python train.py --d_mlp=1024 --init="normal" --optimizer="muon_variant" --lr=0.00231 --batch_tokens=65536 --seq_len=2048
MLP neurons of a small language model. Each row is named by its layer, matrix (gate and up: input weights) and neuron, and shows model dimensions 32-127. Each number is 500 + 40 x the weight over its row's rms, rounded and kept within 0 to 999. Numbers have three digits each. A neuron's up and down rows have the sign that makes its largest values positive.
A block is one neuron, or neurons of one layer that tend to fire together. After each block is what it responds to, as a language model described it from the Wikipedia text at the highest values.

L5.gate209:506482530466498493484431520519497510518491426392497420551431479522435516510472482474524502467515515520419518480507521507502544476501513535464504461476423540468533500468358446468522473445481488540511474503550509469567507434557483535513473500492498469506463529546501499524521412458459517538
L5.up209:511479475488487471460516527442467522520484473561539501508504589573484529520502489558497506432516482525509523492563423516501450477479438568519458549538503465489565440473439586451507551557496547530506544549536540538468550513554524445519518563545551530530414519525530503507518557512489502481
L5.gate373:464509476465506557529510512505501522484513545526461495475469564539544570514435388557530418474522537503516508415475461491489509571560507534541606518508502548482508495509431522533500499519499461520497512466501488551524503504463487491503519552485441557476446497534513480511450427552510562495
L5.up373:487566533458464538523480466506586480494478472449515512547501553544428527567543503574528461485477485523563408493451514435546520462492512476554476488511416495569528485588513493449540473600463530552461524456504443502449548502493534537495485457535493570445507491453497547461549502474461381519
Description: Table-cell separators and spacing

L5.gate385:492543545563516492548438537542455517502490558578538496495495503522458528428405553524534472492507513468481523568489498523576495515533409477506452546500552438503500492493497487456524534455492439507463501475466572553493490459504535479517477441579514533480460499588521561451552499488437398475
L5.up385:515452536477458516469470567501531580540477504564542499545515401482606544433438489482476478496420545543502544559543493572469550423461611571481485493568510477472466473543499524502518480488532446538451470469531486444486502547448489478490544434528532444464502585555547495433565465534505494480
L5.gate954:529568550444477467524514506522466475473530530429455520478516464485456501393496450516503508505557466515531471492471508538506552501504460516517451559509547455473421556592469542470547467467471447481455447482490566466534494523424488446484516484534513515513545542488454495523546472513521571487
L5.up954:564481470526551453488520494533546466556469494551502489515504506525447528462510484491539507518564491550415462518491424577420464455429479559496501539505488485501445456515457534590466498519575502535495528496524516501539459503436483464457580511483442458462508497509461486440466486491476535466
Description: Token after a subject name

L2.gate49:467509550439453529548541528485524519511469487515515486483525466480545527568568505469541506454564532477482464546406532530532497469555481515461518549518537452555547453515510535542509475516479505537481540525519504433493466462526427507486483472432515515514496530518434485486491519528474556569
L2.up49:492488473436462467537504437538510552473489481541464470459500512552538510535497484454542525521513558458478488584478522475578502440494514484436536505475525458495551457472480475509454493472548523527557552497478507514555457465471452495520480516431553475518522539527450492523464458536472486547
L2.gate74:472544413516429547488502452460495491535493451503513536488498523497479439510456453513563441499462489480502526487534492456516534438476510510536486505544501509423538396564536464520518512553509559511426389511469510505542503481482568522473535580550475421455494486578527565511527532444508558536
L2.up74:455476458456450500508462449458505508522504477499499515476521502475493488530462452490486416505466445470475445505539530523528523452527482490533493572508509504478538407519511486476521466591490509498438400510474517535563532475524535438475553581532469467529498493566538538478507520459547598505
L2.gate700:505414490520500467491455488516513549549419486509488559472558491487492461472530529458568549426452397441506504561559542441488512459529496487460441477363498514446471537462510540554561444533492511577419471499446526474493496446509576489418474522540509534474447496545425453530449475504463537489
L2.up700:547469469513487456457434463483457534515502530480531531474526532445582512490463481460542563451403481449447515561551500492493508528560483482466497482381570495426457543529524519555475470556534550507505504527465566467522527419513542433493517466489546500479458528501470470501533479519512574432
L2.gate1008:502521504518481423427563437472535534548509502488529461515564523488503511460455574562464457527501455477474469506436543523482493496470577460531517486498559459510531483468522525501521449561493481549456540435487484540552550418446536465535498456435437535500487543517484516502561490494588559547
L2.up1008:503516500553510458484529552506438461471522437427492574451472471477461521582502485530480500434530471483602461494469485534478429487468493442475537557463473406455500500514475530559521522478505502524439509503444526512521528473492516431476484517441531517499446538480489523489463472469490538478
Description: Plural noun endings

L6.gate180:422459491516496483475550440521520511585536499563488529507518473551563496412529488503489458518476445539549531489563495513523527484496560533472556473511446392499553493468468480497534492517505550530507458584459534525521477476470526564502540590466510473459580496501454479457505452441510515544
L6.up180:497468472573484456483489471511487433525505445470493515500473527543517502482496515527486543501412445505516502498481535544509511596416479501535470463437435491540409426487523490533496492545543553492513534562464501473437575464533483535545519515458510480450509591563502520485557496516524503570
L6.gate416:480420454530468431486468454464537554474469506543433548426509489526498528477531491505572491508581479464472466479492528520501468552482526560470461468570477415547501484509509483518446497497568519473470442459470516537488514499520529462480524459494451465470512529547484522518500457496459485546
L6.up416:533446481594510456482472540455514520491562557535494506448488540515587464448494524501581481545532485490528485531556539475461507509489511510463454496558494431491559529537536518496478535552544526541483492576421508548413491504501559540453543499475583477415455481518429526445458436484418534511
L6.gate489:456459538494457477512490523510505496496443530471488469506480433523546472557522533511496500524510457501434503518489545608491484436446491493503409537448468484542505543524511445478485565525484527443537530520518495545559473429476485510426507472504520452466511489514480471499512505515484531540
L6.up489:593488526530455408514480519453484578476526452475545446476480453523469432547489486468489503505575458445470484402508470549544454556498527559531566483582517551527510515494495505586476563500529487513540512500536572536485484529491604478451525577573514525466618524472486533489539508506452498464
L6.gate660:488425496574472512558492513499516532489494520524542545488524533434545520464487529545480519581516399529499529516493501508484474479546515525482461501478481479559476544522579537495466561513536526502443519478432472456514545567511465446539555479547428467498530516609458451548522480471504432443
L6.up660:500490523540489451530534502474511477482513587495431557500485497542488506564509389489503461508473496467533580577617510538569409508567560466515526528505415503532457412550483482575488588495532491448468444514495550539512432542491464516482474518512526463514552511559483482511444479496523477490
L6.gate769:485463549460407487544476503545534572506436479478491472453536545481462519412553463505473515461518532516454458482557509537571532546435504451463536483535479423520492512548550504437488454483561543473500541549503515463468458489493500480464459540504603502517592534514453429521447433475458519489
L6.up769:490480510434499523437445508521504520527530485493475558508492489445420471514499558494499496485471476517504486495477582528536529491529427489501505415528486496475506498421476527515443595457417507442548560516527498472458502488481534525548502497397495524534544519475461508441535538529548478506
L6.gate842:491484557474537433501515472510551497532587539541556477537510484544469506422445530519520537494508478554493471545518505533510554539413548496499468436498534442530477517551539507487440489600497540568511465446494488495496515525449486506555502472467457579462522476555548560517489479518433489482
L6.up842:479456491553536469542474552507542533498563460524535554546473544571424452492410468574504540477541446514501530557495602500558510563497518492521507441488568468522468554478524526547468448554537501480532510438547512552587502484550512546496496528540466484517549470527563500503524463494439513503
L6.gate943:480492426507479415456478530501505562476526541499516492445535583525494564498513594531468460449483570495522449542517551480487487530522430476511446442411499498446577470483504548531544431421495457545481539495490477459494508439481464495513489495470486505514555534556476482468545494547442483493
L6.up943:522445501572459460527432489547520441469494496487464486516452535518493513492447498475472444483453446501541492513490470451471533526533504411510485394462472449549522418548473533504510436472569552400488521496524431537595528492537441486477450526493498561511560529514550546482568451461476501527
L6.gate1015:524544470562528530642477515519660564515472530508508505469504504512498512554474547448493493523458557494495452484560511506515546464438447494561541510503547498475513511451508486533523541486464551545505558499484506519577512537522469528511494565502597543539592580470547492486436524469512470507
L6.up1015:480372456518450528497485489490602611558511463476425515437510543542521523485546507451490447518528483509530467486545513482472500507467560493521427473480490442514562552486479482524491530501454562501402466475446539466506390546464436421509482587485487481478478502468519407460475506452521492521
Description: Plural subject marker

L6.gate215:482487473517505563401554451499578490449510510554397581528488540520583518507573436508448464502586483493500504563508493450567511505529543464501452498458467510506465454492610533464574519473546540500481518558537509419474555480537568478497509489491486447482485449409468471485471511491487535538
L6.up215:499483428471517555539437499489550518502579486542500492505455446436450498480519552441471466465534473495453508485462499483474544519493471460510511576519549504471446514437481546553485634410505513502549533430516447480519547412553546493517437514445480536463477582479475558546529440538497541514
L6.gate284:557500500490512528462436484532524598483520545491503521476505529534531564456536440485445529461503548483457526453472517506563572547528490476553541470472518554431564414446454475530492445495547476566502501547469469551500521412463496484547502470524492466546511506557458438439513540461487504516
L6.up284:532546465462552522484464577526497519492470452511505464638458496493453505516524481534519469488560474494517561502518497558494520478522452486532438473514515470536516500565450407511520443447505502491460516456529463496506456493499558500408455495414410462421492471476489503436497509462531529566
L6.gate500:504521558516497545523516513514601514524422501380578515524434557486497510511557558515518411494493558508483516495489496517511535480534520470426433526444570464462473473480485443486525512441526537497436549498489460527508488520488495462478474542419490479517477485533550502444488411457460514479
L6.up500:409408429491527535484486567562471525531546453493578501492484529549553471480458493530445453533457511439507457562504497436533495484517540532484599495497490556415465501511544459506514452478495494528497547544498510455533510514463545531473469664510510475512480468533505584456524499404505464509
L6.gate521:507510405520493456480461501597590537540486501532518534473534497472429509504510477561530484480561432550474445537455479530443506500510477486467486564460528494552436580501471496517511535538562544476521487494509514544423487483506458476541490562477512542499528485427577594513533472569484509502
L6.up521:474536482555449473564522561456503459499418514458489531543483513477486443492534440511535479545533501521496551500469516490523523552551569533548471490455522519486462459457479501529488486467522489507463509533527454610471499514561556531514472518557505450468491470465544440459536500444562488542
L6.gate541:556487528539496542483516565455486452586548529505541465468461530490501475457452441514527446534515501463444544471449479550483502432440508553630500515543449477551516512483428445487509442507505517506515540511468510449507475531515503525584502481451533490508497483463493434521490463532440534499
L6.up541:493548476448452514503514525489560472500471469466528543526503608538455460523480556489561502513527486436490504504514466462576524465540529495484523503483464528554426495471400592467579486495505568541466494474593459509412486540468470521431479536481490549567517470480438523490486519477484538469
L6.gate619:468491443523561519515474550591587436543468455433422480530504445467554580447488491517547548537504441478452443565461550463494480517461626481515461458453587513504498501431505491537541536424478528573528482509454535492494468483411552513498562499537455484558448449509467407482524498492588475493
L6.up619:513494449542499437490491483548486497493450589550475512508530436469537499535553483500538557463479480470507531592499518487426464550478489464575462484556536468578487586530486540530539486506463510531501610513439519609531442523470571555455459514504457490528485538497542480501478514541493454468
L6.gate819:503448471494481516606573470503546525492546541508519473466480511552522512449461473449474486478503517492519502498450491452467424582508486456529493500519526468522433500444432524498526490415506451495492489486551510501492470526439525470488511492574475545496489541536563507436493494529555484586
L6.up819:485501536526502534400465397515540501513466541566508532537518583516508458495543505539525458470510485559448482543470546479542511472512525541386538473447468504461505468493522453458463465477501536480522503555525521474547504459455492487537451474521456451482486506504486450549489520495490480472
L6.gate998:525460479545573561504475532486502467467516531473496501503474488535466527433460522488500522503502603544529615561488475457536472566583462497549552491572472549500507493453512504494445478431461519526522513456577566511418480452549488581559538532503481454525525476441459484490454514464440490502
L6.up998:524525420513511485514552498474474470483438493496455559474559495479436476540554464588483499576476505564497533464409541561531567502473523489547472473486514461533470443501481545474573542525507511518483560525488477516502543492471525422508458500470482516487439420491515464492517497517442509510
Description: Late-column table numbers

L2.gate63:480450534499506495381537507491505520529477430491492482510515545554518522429594510487458524518481468547467565538534553531529437540542433430547534501535460506515539428519483509487472460537430557533498521513474545505559474495507552579476481526549524472541485492570562595554509507504543539432
L2.up63:535488606463496500520547489533515498571457558489472579469464502473459578515530497499502549517483582540538501554490490568503493520423455502542435505510474525524460546494521496428529511526513425525518451490523502509492509450386544510510424532483515522507516469477541534560503460490489471482
L2.gate622:536523466568505530434528483468521497536581466433501458489434510477418490531554529606531513509481515486568471421498499503508474550485522437518428499519570494535472502529442459506563520544573517518480496500500447524534468499459442490490517486444569509440494471536531487532577500505471436537
L2.up622:519479511532551598511532538596507520494475480523478492503520503449496483545507531598560527523512494530489528444473463502526521530501587493541439493473519437448512480507515453464512486593487431497487523530519527533477522533525487498473485483570519503525518486518505517486507553575408413510
L2.gate789:461525548493531482490539490470516474461558532483513497456484521552552486473560472508432499467486567554513499586516546461478509478507549532490486489477452466522540507436518449493451531497478532439561422517572542532484518465543470529499498511551500540536433526537547503573438465470462490525
L2.up789:524494495531475450493541482469483527406488492507559469484477521483448490388471505504491569476477484520510456542485545446495563493502552552520494493440498448491474510473396536515437505508529552485525395494560549572479482519452532516451501482536572539555460486480501548575507500477448482518
L2.gate813:466474517527450569463493533550533555523460486480522508527481465570498536536480553458483493469464495532559461486490530432469520523547487523415522491491473533591544557480571461510447518457500567467543511484487506551450502457539497546528577480449498529449506545489584582517538529523550519515
L2.up813:422464513509555507517492486526580500508560534447541502505530490534501535541427495505463508436507540505533429483540527437449560435514520558514579486549448496542500486464520463601507483477505538541592495513518508469449491517448510466437541514512488526502490539483563597545465543554576510469
Description: Table cell separator after numbers

L5.gate584:500497521551474508522521457552533483562488576514427480516567502456488509458493527535427484502445497460465477538524499528428536428489479499524448515438479481514511583446456556467448463463538443441455429592509503491555553545472492563527411559553510449552511508519495494551505529527513467559
L5.up584:491524531582566506503476446541466472489440516464501481515443433446506511531543500453535454541491474480426576456460487517502491540561431534568484481531561480442453562519594505525550478461491518540546531484431528531483491567604493417467447483524558459519492497487473425451570453450484467517
L5.gate633:456492470545521543551523561535445500491515536461492558534497463490448545478531481516527539496513572431462507510525478467543523496463493459532588410540540411489522535522526488560423491497493485447430518457515499509501525494522532494446444549552566518504507456556538472470514471554520517528
L5.up633:446507463496461554535497490537534475582510531490508538474517509605453475510502503612457468555499456461479503495510472498516525492495529513489512496556460405500523535490544473480432440490457534492468503441523483490538526482508488428507425499531601465487582450525442490476436573479430415528
Description: Mid-word fragments

L6.gate423:506510504525495446570500521456528524483476458544498567552529452435575462490456431461575519537509501493485425481498566605484479532484477493483489482479511456511471477485532523501516521435480422474511553422513496504463521504547559563512476468564521554506462473524513531507517499550463486512
L6.up423:444477511549516553530456469492519479492462474417513461520522447515469447461486458554472548466609557446509511515495565517433524529528502489439579458460546559536506464546467482530529461415475433570571439500502508485467500517509480561531516490475514443573450470443542545493515535435507484528
L6.gate491:448465490510538487550461505439517401514539412556498524500490504436397484469506494572563430465516551488547456483557421490530381471555474505453473495412549508520533470430485525508506533534495484482486421438421486502517500457493494525453474523502498455532492556539475561535554573562537523561
L6.up491:545510450538491568518490475531453522442550466504487613502529500507472470483480446599472497515506478483537423561426510480486495545525593459499470561493481498517472505429549459541499482481451525504567509469539533547500549480458548414453484525566516444510431483472614500442476472496507454486
L6.gate627:469542526451608550540529500478525498560421573511454545505496494486476535464542486535503489502523520472465486515535485507473455496480455511509446466439457573496437550471503425533451506426531518543486443524523508561537527540553524560518483510522526481470463406434495492437583491518570476533
L6.up627:479470591388541470506536450555540474434485450476442494491547573514505501505515493486532432501537389432497458495490488418555508519493520481486472463536564484486508543459397520488511431461561541536511470544502560487529448554372496534440481461450574532479519477537559496458551486482508451516
L6.gate751:478495473529445513482563531494584540542521540513497492522526485517484465461463471542485467507554476522478509485508485551541519582500504414516582496478442536496489509540531496612517464550519459507534533520440497438495508526443445467466483508622496560471490535487526491563501552477489457562
L6.up751:468500438480455571490577537495590512560461448543493489528506486519467531527466465519497490540498433545534461474572542483421447478515502468511494509426569500460490512544565452488511471525530466595564445544519476476432509479477560458545466489511507496502487550496483494462503539491575512527
L6.gate811:488512512474440508507419538577573461557556476479522443489531467465439490492577523481486481480476506476459501539449481484530593493489439483521469476494512487533471465525529482547497510528552529501407558545490560489558519501474517510486441500560540520522507492460533519518469509500556486531
L6.up811:500539565515462460596441601521506491560561447441498465501488515415415556504536505585527470467523506495421532500508505504524469548494500486458474458553431446483436438522468474563447470512572441458539460483480555510456505500445559448509528506556516476572520470523521483456462501465570497562
L6.gate847:541452572495541525454502526549454427519517491518398506471484428463502513458479484552490450479457495487456494533486503424457500555500540420453478513528472470513515490544531458460537492511532482359543413498499480474504488449559498476483511509480493471537451521544441487498460499524539559534
L6.up847:529475586486476500510504454511437424533482558523510528497533526518497506435503409553525511530503497493514487438523555506507464515485544520482508541578485541525425561513520462547462504445562528422428558490472478524562549573528469463454483440609506488517435425559442482528489547507493478468
L6.gate851:478528528474591511489441572459481559474500507429526530417508481542502572495471514505546445489483539503508489410497498497501480527451467535491476429497526524554513532429507520533542416482461484484454403553492505520445448522501481589536496474470482437451553553493471508511454456594485479491
L6.up851:528522503525524509507471502455555516473531524528450550537563371500492571493525493469466481492523497488470509547503500537488506512521528497479560437544504516478441508471483459469491483514486476431399469454551507528503549544550512598549439521518464448507506474505522555565510475456494493485
L6.gate959:435498467526584498474481538466430501548472565559528488520546492415414419471471498444480498507466521515449499450536457517599528501467503469488498481499525482408522497478550522484457488391462474469436549477509481511463544476473456533473493533504582478426464582545490488495520494509494469529
L6.up959:542539503509517545491533478430477481523498475558519500459414534411538512510511491492478472459504466502494485469400500547553473482550462505528546481458541553571511468443477512551488541467498552465499512551509524521502441464467540525452438493436442447495526466485527513438470534514540494438
Description: Mid-word subword fragments

L5.gate346:475514449577506453483466482516536474469551453465486544495451536512439535457517495514470413537491473425486558471581482500487558578532534530446466464414539461502520524532513442501470469577452494488447473549434521461460527463538498531466491514530469598522471504502509527437511526547535529527
L5.up346:526426421535439483463542450526502476486535474458477503480474523490589480534508461519580469521478465502528531458517527519504465573572479462525524466539542483507519448522479506490505525565534491497445466569471562489540470483460474469479492570460561457437472565525515520499549574439513428490
L5.gate434:469558473507498463394482523470498523554454523406484539512438537563458504533459403445384505537487552524468607511499570428444504508550527497455478498498529499506522456521457475491534531484446555501508492564487487495545503514453474581444475530463463454498463554521464494490485545425522580575
L5.up434:505482480449554466422462464510487485505467463429473514521415468548452535471481444560426465513480526528491544503518529547520488561518490479494484509476482468534540472532509503613458475524480489496481459577437561532546491538490496496465481458534460457471452572462476538551559486457491504550
Description: Plural noun suffixes

L2.gate376:489535538475481511384445492509473536515469530499568535487421462538526527470536493458486466518483584535449530533499540504502442460472497463519489494518519487493523499465503566582463493470517441502400500490476472442507480533490472480533543407486515424430452523543560502515434524455513511410
L2.up376:584464518493516477446499439456559470488487493553567524499459495478432563413502477488483473456509540539544472507444538471499457528561529474525486555485461529472469543514471508594456559556489457511466540544463469488490431527456477556413514487448487482523431471479411496510512508459477427438
L2.gate608:464549418561537479516525452548481485495496471532490565472482533555528488422485566559476483561556510515513529537508464508452524514506452495544583529498495549493503579446584561493509492588530523527531540477518447531515514490532532525492550466498491529407523486520522541486487471536502469477
L2.up608:491561520556478468481534537504475468441548481497504494511436479571519542557521607568487503468557451537474435551443541485513404550457533532497515579548494455522493495523589583516471428411468457482494478473455503549520511512462510489455479470455515447460497507503531558524463520463514394468
L2.gate749:516568554490507528435481518507517450504538505495483551569498545572452524489523452520490536503495492464510495589456469436447496506496493533500512492486479480556443478550480515520480455566464509550524478418465459563529504508603514466539475518484522518499562490465553450516486417460535479483
L2.up749:499536590493565558488500485518459478444498434508512471521525537572455488543518533493585500542543492495490541481395534487513548557490491445514582482586505417523480543510407526563431499531484457509430577501514467533526549505515446488473440465510527476518558527513440485510547467480555499490
L2.gate923:432481472612491515506538527504542521491485526502472508469496434500501503478503565507480541455485500505504432558496463519516415535519515570423454470520420529476516426499467555464526512528472539553485545527525495557508514471478564546530549470481512557509556545501499464497478474464522514517
L2.up923:565472542553487545503556471550503461492569514467600512469540458524490443477514523470522508446498525525532464491480492504415495528486452521474452474557435490429490572521520547449507554498468528541499466542556495510476444467547405545511540523429496519529577459533479514497489557507470529485
Description: Defining copula "was/is"

L6.gate33:561472446482425486453502483499475523551478507549445505543509549486561516526550480569485545529510510509415491418553475602493517454593435532561455475488445502484502403503488495506490491535500516434460418502446485521425487510512532541434496478543458541553492465553569534537492544569571438535
L6.up33:503495476523494469486481432495524496548535410454515491440503487593494449516481571546437476442485437524514571512513472570564446454526495413536518474484487483455489579546518426487460517479537515521530554520497435526481444551441518447536568484437498476521479497523444552539501510523452468567
L6.gate479:549453515500471553475508451546457490550555534489522548438516481531543528517530544499515495563494581533523526502503478495535484493508509470485504512530493464564490524463488481495502525507540557480553491460515515587537492487537473508492518452544506535507455416541451522536519515463465452437
L6.up479:581507477514538470410513479582483503579552433465560545481467517489478514547464519430509431472534509567486503497489552474495514468517449475499487420499486457508560528458429474476483504423485485521480439436547434523466506522479539555508478556505477490472526518486539564474527484570486476464
L6.gate620:533500473510477490467463480491514503566550520495500525498484531421515481460469484535418374513506557503572507448509473574511480474532407593505481514488462576498432547494480514524476468500523514426481438476566551497472495515530530486475545422490438494520473496541508557439535496487480432527
L6.up620:495470471512485435484511506528507487449559513540476530529521505505448455525498503437576510466521535491571557475516490537510448542465510507479518489582442550485491495505513525441462565511508459386523449446475516567405502580494523527459475492465548487567511507519468541476521446585518419457
L6.gate758:518523467501481506545524447461468368539464445494496517405465487471509458570380515505495506511464432496482503494500462484494446471464461491528489513542506491514461515503508480410529538451529520534467452554496534476468583549516494395537459450498508564447495539491518510499515417462445493407
L6.up758:506520556507413555478508468592542408511545438497514515479510522522481484505462558526563535470540525533532428555432465516535502512496528530530421562456561479529488481470548515565498561483571429523545528484551479483508532507537543461407550515483489501495529560529516521470518569511496490493
L6.gate770:454537541538497519545475492494440538485525545523466579448560450411505522471517496535476506486521482489568593595534468518466513404485504522467508441502458460476521478555487488500553451493468497459536469499501526491464575563510447514486524419508472531561437512557516514630486540523456441494
L6.up770:498533440530427480479444506473579468486441506617486525575509491379511490553468498516503469480485519480494507527516547538497492464568552524579533527402518495456482506547513540504603526497520514505447521455505514483480492527476510549509486439506478522518527516567505496497528497526480474537
L6.gate854:504505622474497472501491546530523514528445559523488460511472459456562481490551491589478458465462522493467492449523547495526465426480533479484555493481512499499524478467541537494520530490480487446525454481439526488477465515454462546452495528477487507475477478522545441477466553450498512516
L6.up854:562489496412551500470531497512486501449501527490456561501571481546537491448537439499594557487498420520440490496591508560530468562511455505538505502458540587512536522482433545485478495418493504547567503496505545497439481481492500554459501537544529488562525579472530486508497550468469508526
L6.gate957:507552527480507471485494518565497580484530423510498508462535462556444481447526526528505476498506443495500541579475537523514515492466434522507466528561471525504459423506511488521521441557538461444434530448533529542497543521538541488535516520478438531515487482528523551513505447482502505505
L6.up957:560575547504525447507515481481581564575505515512512583487510492550411520543504488439526545506458474422466457503449513466433478462475454531523581492586482497532429482482519472419446489581493410494449464523499459443478534514520516550426465443460484444546548475460526539486443481477477445462
L6.gate983:409490499491490548505474526501517485521513505514446481442473467515518519434476551562465495528515529429586545459496524427494464464399525488518515551512534474458557503527595520461476500516475518570487456438505517562470539499519447412470516521513502504511496426438558490490513493522547459548
L6.up983:537491516435454576458488488562487482502525527526490536517492447460538474526497562606511450521512491516570513497482436491459550541433552610519487515469450554511480486548499482392463483453505550462504451557508537517488494490502418469484493516550435459456476523490495444505541499481441514503
Description: Biography subject copula